python train.py --n_layer=12 --d_model=192 --n_head=3 --n_kv_head=1 --head_dim=64 --d_mlp=512 --vocab_size=2048 --activation="swiglu" --norm="rmsnorm" --norm_place="pre" --norm_eps=1e-05 --positions="rope" --rope_base=10000.0 --rope_fraction=1.0 --qk_norm=false --attn_scale=0.125 --bias="none" --tie_embeddings=true --parallel_block=false --init="normal" --init_std_qkv=0.0388 --init_std_o=0.0481 --init_std_up=0.0555 --init_std_down=0.0555 --optimizer="muon_hyperball" --lr=0.00733 --beta1=0.95 --weight_decay=0.0 --lr_head=0.00683 --warmup_steps=200 --schedule="wsd" --decay_fraction=1.0 --decay_shape="linear" --final_lr_fraction=0.0 --batch_tokens=32768 --seq_len=512 --doc_mask=true --train_tokens=313500000 --steps=9568 --dataset="wikipedia_en"
MLP neurons of a small language model. Each row is named by its layer, matrix (gate and up: input weights) and neuron, and shows model dimensions 80-175. Each number is 50 + 15 x the weight over its row's rms, rounded and kept within 0 to 99. A neuron's up and down rows have the sign that makes its largest values positive.
A block is one neuron, or neurons of one layer that tend to fire together. After each block is what it responds to, as a language model described it from the Wikipedia text at the highest values.

L7.gate219:60 65 37 55 54 34 54 38 33 45 48 49 38 71 86 58 45 61 39 50 27 45 59 68 52 41 60 66 49 79 44 22 38 73 76 57 66 56 63 42 54 47 50 41 41 35 77 81 28 50 39 38 60 35 44 25 43 51 29 69 55 42 40 58 51 62 40 62 42 58 52 40 78 21 61 66 38 61 44 39 65 69 47 19 44 37 44 41 67 33 50 31 68 54 71 31
L7.up219:34 44 45 58 24 62 41 69 61 61 45 46 37 24 52 52 58 21 34 23 58 47 44 79 54 54 30 35 54 65 69 46 46 37 41 29 43 81 34 49 64 64 44 59 45 94 38 44 43 55 34 40 39 38 47 55 48 49 37 35 61 49 62 68 42 57 51 61 60 69 51 21 33 47 48 67 28 64 49 74 44 23 44 37 37 35 46 40 54 71 40 78 68 25 49 41
L7.gate268:70 51 72 56 38 33 51 33 57 42 32 77 58 62 84 63 37 38 32 45 35 61 35 77 47 51 65 54 56 43 61 39 61 58 68 57 47 53 42 34 44 30 61 29 58 78 53 45 23 37 44 62 55 49 44 58 74 42 62 48 37 39 77 79 47 59 31 55 65 54 35 39 54 33 45 42 32 44 56 25 20 69 41 69 59 49 49 35 89 79 21 61 40 47 57 13
L7.up268:36 18 42 41 66 62 51 73 33 50 43 33 39 47 63 60 39 48 48 52 38 66 42 42 83 47 51 72 38 28 63 58 64 46 38 62 48 62 20 41 47 70 54 75 44 37 57 56 54 36 70 58 55 34 73 52 24 43 44 26 39 50 55 60 44 58 57 51 62 70 42 38 56 76 51 66 58 75 29 33 28 64 56 41 60 57 39 73 55 47 75 62 52 33 54 54
L7.gate361:59 53 44 45 52 51 43 42 70 46 25 64 55 56 64 42 47 44 43 35 47 56 38 68 49 68 77 86 28 32 78 62 32 36 58 68 56 76 56 29 52 46 32 29 50 70 56 39 44 45 77 56 67 42 27 43 58 30 58 27 22 52 51 59 31 77 52 83 45 38 86 35 53 34 58 43 68 67 36 60 50 65 20 45 21 34 55 54 58 52 25 61 34 45 54 56
L7.up361:08 64 58 47 20 50 72 29 62 44 72 37 47 49 74 54 73 58 84 62 43 82 49 56 36 69 47 57 34 30 37 67 54 38 57 49 35 67 56 60 55 35 39 73 49 49 80 38 36 39 41 38 32 33 73 39 38 48 45 59 68 73 72 55 63 45 52 66 20 55 36 30 66 70 37 41 40 51 41 32 32 57 82 48 46 30 58 59 28 56 34 48 27 57 22 51
L7.gate437:53 59 56 25 45 33 50 34 64 44 33 73 36 50 51 64 51 29 40 31 52 81 56 75 39 55 55 71 61 58 59 51 69 70 59 64 32 68 46 50 66 28 50 53 68 56 59 54 41 70 72 63 25 53 47 41 64 41 56 64 35 40 76 43 44 64 58 45 63 62 56 41 43 79 69 52 67 63 78 40 52 61 34 21 54 53 67 43 71 81 44 66 69 46 43 40
L7.up437:29 44 47 30 67 24 51 46 49 32 47 59 45 78 53 60 26 34 29 51 55 79 54 23 35 53 64 41 48 56 60 61 43 62 38 51 40 50 38 53 99 30 35 59 99 57 39 66 31 47 53 41 51 72 27 22 78 30 58 51 39 34 59 66 53 44 60 55 43 54 34 61 56 53 26 70 48 52 58 30 69 66 63 48 15 57 56 20 47 61 65 80 51 42 78 61
Adjective-completing suffix pieces. Final word piece that completes a split-up adjective or participle, often before a noun or -ly, as in str-ong, contigu-ous, attract-ive, affec-ted.

L8.gate99:46 57 42 52 44 18 39 55 76 50 40 49 70 30 61 52 26 45 39 46 67 55 09 94 41 43 56 47 50 36 55 59 48 45 73 31 49 54 59 53 40 47 48 30 60 78 64 33 50 33 09 82 54 43 37 62 54 44 43 30 67 57 79 53 53 60 75 69 55 50 74 53 36 74 54 51 65 38 67 33 53 38 28 39 37 58 45 54 51 52 36 63 25 40 36 37
L8.up99:59 35 37 67 60 41 09 63 77 31 46 69 52 57 23 63 28 50 44 50 35 40 36 54 48 36 35 60 31 34 63 47 40 13 40 64 32 46 60 27 35 63 41 49 38 76 59 42 79 46 53 63 52 19 31 60 50 38 38 48 38 52 17 44 50 82 35 57 55 51 50 59 68 67 57 75 18 64 48 67 49 29 45 75 57 53 33 34 16 59 35 46 48 51 40 54
L8.gate184:42 37 36 82 41 69 39 52 49 18 45 64 45 34 67 54 54 32 39 65 57 86 47 47 60 14 50 61 53 43 66 40 34 66 77 66 79 45 46 67 29 48 26 39 78 61 33 33 35 52 33 52 61 44 70 34 48 35 37 44 56 57 52 42 40 36 59 61 53 82 57 46 49 47 58 48 39 87 66 50 51 51 40 54 50 34 68 51 76 59 42 46 46 40 44 47
L8.up184:37 61 53 45 46 41 53 60 62 72 38 87 44 39 24 56 63 57 30 97 59 37 60 67 34 60 54 40 31 30 35 23 42 52 66 53 31 56 86 72 72 49 36 31 55 44 78 37 61 49 54 40 73 50 47 44 71 49 53 55 42 65 61 50 50 45 52 76 54 49 60 44 39 44 77 70 45 63 44 62 53 37 71 62 30 75 47 48 56 42 84 39 42 46 48 56
L8.gate225:72 39 51 53 44 64 59 86 39 42 51 51 52 68 55 32 24 86 55 32 47 21 48 43 56 55 49 69 22 41 28 45 63 38 49 66 36 31 64 45 75 48 53 37 74 51 56 44 52 52 39 65 41 64 47 68 46 82 29 41 52 55 78 49 38 30 28 57 44 34 57 25 63 51 53 26 61 63 60 57 81 45 30 49 45 69 45 59 65 61 27 66 14 36 17 45
L8.up225:66 59 60 67 50 56 29 42 41 79 67 31 42 53 46 35 53 77 21 47 57 34 54 62 45 47 20 52 46 57 36 51 83 22 54 51 50 72 44 58 47 49 40 57 79 37 51 50 60 59 50 78 52 30 51 77 49 65 40 39 58 27 46 44 47 37 64 63 49 34 94 36 50 45 67 58 53 45 69 51 68 52 53 16 38 38 39 43 50 13 56 69 57 40 24 54
L8.gate452:29 74 60 86 28 35 38 42 68 37 41 73 46 33 68 51 50 50 47 68 69 48 60 51 37 60 38 27 31 64 72 57 54 20 65 36 61 58 52 45 56 30 59 56 31 77 25 70 64 55 54 43 27 69 56 41 51 43 45 43 41 39 40 66 75 78 36 62 32 73 55 69 40 67 50 60 60 52 56 86 38 69 49 57 47 27 64 31 53 39 32 32 65 70 69 38
L8.up452:24 46 71 83 51 20 35 43 45 48 47 49 72 30 43 41 46 50 47 56 30 55 41 46 44 47 58 60 38 62 50 48 33 36 35 53 83 40 52 31 42 46 38 49 47 27 58 83 52 13 43 59 64 59 46 61 54 67 29 67 56 24 38 46 67 81 28 60 69 67 59 42 48 43 66 44 58 38 36 61 47 27 21 45 61 59 52 50 29 64 21 67 26 47 05 71
Adverbs after linking verbs. Adverb or first word piece right after a verb such as was, is or are, e.g. quite, well received, most, only, ult(imately), po(sitive).

L8.gate87:61 79 45 36 27 25 33 51 52 55 48 65 63 45 14 41 71 56 54 61 47 28 49 56 79 55 23 58 53 63 48 42 40 37 39 61 44 67 52 52 46 63 42 64 63 43 53 56 62 08 61 86 75 63 34 56 45 36 26 57 20 63 67 40 21 68 75 57 40 19 30 37 37 71 44 54 49 38 54 47 46 72 56 52 44 49 39 76 62 43 47 53 41 74 68 15
L8.up87:52 39 59 60 51 23 64 48 72 44 47 37 45 31 72 54 45 50 33 63 50 37 36 45 44 47 64 43 45 47 43 64 59 45 27 45 61 73 65 58 03 46 44 67 42 78 55 41 53 55 38 63 38 71 31 69 26 68 47 31 53 41 44 58 51 27 52 58 51 45 40 66 68 75 50 75 47 65 51 41 65 73 49 62 66 32 34 69 26 61 45 37 51 43 44 44
L8.gate169:41 57 60 55 60 64 30 43 71 47 56 71 44 57 54 49 44 22 58 66 43 49 30 56 46 40 38 49 62 40 56 42 31 40 44 62 23 64 44 44 37 43 46 51 55 69 50 81 49 33 32 61 46 53 32 68 50 34 59 52 60 58 43 49 75 32 60 60 49 79 39 61 32 57 50 35 55 79 46 20 68 65 42 77 28 73 46 64 80 32 83 20 58 35 17 33
L8.up169:37 60 55 41 40 67 18 42 42 31 58 75 47 45 38 55 51 56 51 59 75 50 43 64 43 56 39 48 68 53 17 46 68 31 31 69 14 55 35 53 75 30 45 58 57 68 26 60 70 35 51 77 60 56 51 56 65 42 49 39 79 31 56 48 44 33 30 60 23 38 22 66 57 56 54 27 72 54 64 56 76 37 58 34 60 58 65 31 53 49 45 38 59 25 32 46
L8.gate329:23 89 50 80 28 79 70 47 41 43 48 64 65 37 27 29 66 62 51 46 31 31 64 53 46 38 41 72 74 46 52 53 58 43 28 34 58 61 72 54 78 12 58 70 48 39 23 63 39 50 54 66 58 17 60 46 76 28 59 51 66 66 68 33 50 82 57 55 52 67 56 54 44 38 43 46 50 49 48 51 38 66 60 48 57 74 50 50 69 39 49 54 44 40 50 55
L8.up329:44 26 51 66 58 61 36 41 54 23 34 54 50 29 25 72 62 31 56 46 53 24 50 43 42 34 46 49 61 30 18 39 69 42 78 37 56 51 50 40 72 66 64 56 22 51 56 46 57 45 58 28 68 37 52 79 54 66 43 32 26 53 53 42 53 12 19 45 56 43 32 60 31 67 41 58 63 47 35 48 67 44 29 45 27 37 52 63 42 43 95 58 66 36 24 32
L8.gate374:53 64 06 63 45 50 56 23 61 46 41 42 57 31 73 48 36 38 40 55 62 35 56 53 52 36 45 53 65 73 19 59 70 60 74 48 48 56 51 39 57 31 40 63 45 36 46 62 67 30 44 38 55 18 39 50 35 59 38 36 66 54 70 64 36 51 16 45 48 47 48 58 61 47 54 65 62 51 41 75 41 51 36 54 58 51 45 49 24 58 57 26 53 45 61 37
L8.up374:68 44 52 50 67 44 58 36 66 28 38 37 47 36 43 48 40 31 39 28 58 51 47 69 42 56 64 37 60 58 42 17 68 37 59 65 67 24 51 18 55 47 53 59 46 42 66 61 51 37 47 59 43 37 29 43 65 77 48 51 46 41 28 65 53 76 50 63 31 45 40 54 43 79 53 96 69 78 49 37 51 59 44 28 54 62 46 63 38 59 60 52 35 57 77 56
Table row ends. Line breaks ending a Markdown table row after the closing pipe, such as in election results, track lists and census rows; also the f in a "Ref." header cell.

L4.gate212:57 48 25 70 61 39 53 49 39 74 53 39 34 56 42 59 47 66 44 29 33 68 41 49 14 29 53 76 49 30 41 54 46 25 57 47 55 34 36 30 54 43 52 69 51 84 63 57 59 64 38 46 54 65 31 31 38 46 47 49 29 49 54 55 53 77 80 70 79 70 55 68 52 53 57 46 43 57 21 29 65 37 31 31 72 45 17 47 40 47 47 49 59 62 73 33
L4.up212:38 51 49 43 61 50 42 39 63 58 52 61 21 79 29 29 45 42 51 30 57 46 55 51 40 61 52 30 56 75 25 38 50 37 24 44 64 56 44 55 42 48 47 50 26 46 43 70 74 64 52 69 36 37 74 29 38 36 45 68 85 45 64 41 26 61 48 60 51 47 63 23 65 37 57 54 41 42 38 53 57 62 36 51 54 51 92 49 44 68 36 24 58 58 19 30
Mid-word letters; superlative "most". Single-letter word pieces inside a split word (res-o-unding, profes-s-or, Ass-o-ciate), plus degree words after the/was, like "the most", "was so(on)".

L4.gate480:63 62 47 51 66 47 52 43 53 48 55 70 53 80 54 62 41 41 60 44 68 43 38 41 40 48 55 37 24 42 54 68 40 36 51 60 34 61 28 40 35 24 33 69 67 65 61 36 42 52 61 53 37 56 67 84 82 49 43 63 63 61 35 25 61 43 50 56 44 65 58 15 76 66 56 41 30 67 48 39 61 68 54 31 27 57 55 53 73 64 67 58 52 69 45 54
L4.up480:34 54 24 58 49 61 47 53 67 19 23 78 82 72 63 35 50 28 30 42 20 68 45 63 57 57 44 53 53 34 71 59 64 69 72 30 64 45 66 65 63 50 58 12 59 62 72 71 63 29 39 60 52 36 43 48 41 62 56 43 45 22 56 65 51 19 32 70 57 52 42 60 49 62 61 42 14 56 71 42 40 65 62 50 75 58 54 35 42 62 53 63 42 49 56 35
Adjective-completing word pieces. Final word pieces that complete an adjective or participle placed before a noun, e.g. maxim|um, unexpect|ed, large|st, tradition|al.

L7.gate141:56 54 35 53 35 63 73 30 48 23 45 39 60 21 45 49 57 47 69 43 56 55 25 36 37 58 53 66 31 51 57 32 42 37 39 55 56 56 27 36 48 52 37 43 48 31 58 17 27 51 40 49 33 41 40 57 71 49 53 53 65 35 65 57 37 59 62 65 32 58 30 68 30 58 45 53 87 81 52 33 69 35 61 82 41 53 43 61 68 63 57 89 65 50 47 47
L7.up141:36 41 66 48 48 52 57 29 54 60 38 55 66 57 50 85 56 64 20 60 27 62 56 63 36 63 54 43 54 72 94 45 35 42 69 50 39 77 57 54 65 57 52 32 39 47 58 57 40 46 23 38 43 44 48 67 45 41 35 74 79 35 66 40 87 64 69 63 25 57 57 39 41 00 46 50 40 51 53 52 33 27 68 28 46 56 49 52 73 70 58 56 64 64 55 32
L7.gate184:64 72 38 65 19 35 69 59 56 44 28 40 39 46 34 49 56 36 63 22 50 61 26 53 28 61 90 55 47 44 33 58 67 28 79 33 23 40 76 55 57 53 60 46 41 53 44 65 39 22 60 51 48 48 38 54 38 47 53 59 53 34 48 52 53 64 15 58 32 46 39 37 46 29 81 62 48 62 43 53 39 87 27 74 43 56 27 51 57 48 54 51 41 68 60 52
L7.up184:70 54 47 62 40 42 72 46 56 77 36 52 28 65 53 50 71 56 32 59 65 64 18 70 43 50 67 71 51 48 67 52 58 46 53 31 44 57 38 50 46 69 54 59 53 74 33 59 43 49 47 29 55 56 72 55 59 46 62 31 56 51 90 54 60 27 34 39 39 40 35 42 54 43 38 43 31 59 52 53 24 56 61 78 40 34 20 80 53 70 74 21 51 27 44 46
L7.gate332:51 60 43 59 45 44 69 57 63 55 62 43 37 53 43 37 22 73 68 66 49 50 33 54 39 25 38 77 59 52 65 37 73 77 33 67 56 40 57 36 54 30 49 54 32 55 61 53 57 50 40 55 60 61 07 30 34 42 61 32 33 52 34 32 42 78 49 43 16 67 46 41 46 52 24 49 59 60 65 21 27 40 39 62 30 61 68 64 72 36 43 48 78 27 38 52
L7.up332:27 42 25 37 36 61 76 25 41 52 50 25 41 67 52 70 69 65 41 46 52 31 72 26 40 45 56 37 64 61 73 43 46 66 43 35 31 38 43 63 89 65 21 52 41 46 47 25 55 37 23 40 56 50 62 55 47 50 47 45 54 40 39 49 65 86 44 47 25 34 43 50 57 44 44 54 54 44 34 37 55 37 49 69 53 70 50 74 48 63 73 57 51 56 45 61
L7.gate486:48 46 27 46 32 48 40 57 75 60 30 73 63 78 82 40 52 60 52 16 57 66 34 37 65 72 62 83 43 63 64 34 26 61 66 34 54 38 40 47 36 50 73 36 67 45 63 77 49 52 19 25 50 46 57 41 39 49 48 55 55 64 28 69 19 55 24 61 42 43 62 44 38 35 60 50 40 60 48 34 52 47 15 17 40 54 64 36 57 86 56 40 45 50 45 65
L7.up486:48 69 45 46 29 55 42 30 29 66 76 56 27 60 75 64 25 52 53 56 46 36 59 75 74 50 69 88 57 77 24 37 67 39 56 57 34 43 54 32 45 38 40 43 63 70 46 62 52 89 16 64 52 18 32 45 28 46 44 37 70 29 47 34 38 39 65 46 57 85 61 72 59 45 70 43 34 80 27 63 58 44 77 62 40 62 50 43 47 44 67 30 45 41 22 29
Verb-adjacent adverbs and endings. Fires on the token that finishes an adverb or verb just after a subject and before the main action, e.g. usually, favorably, begins, launched, never.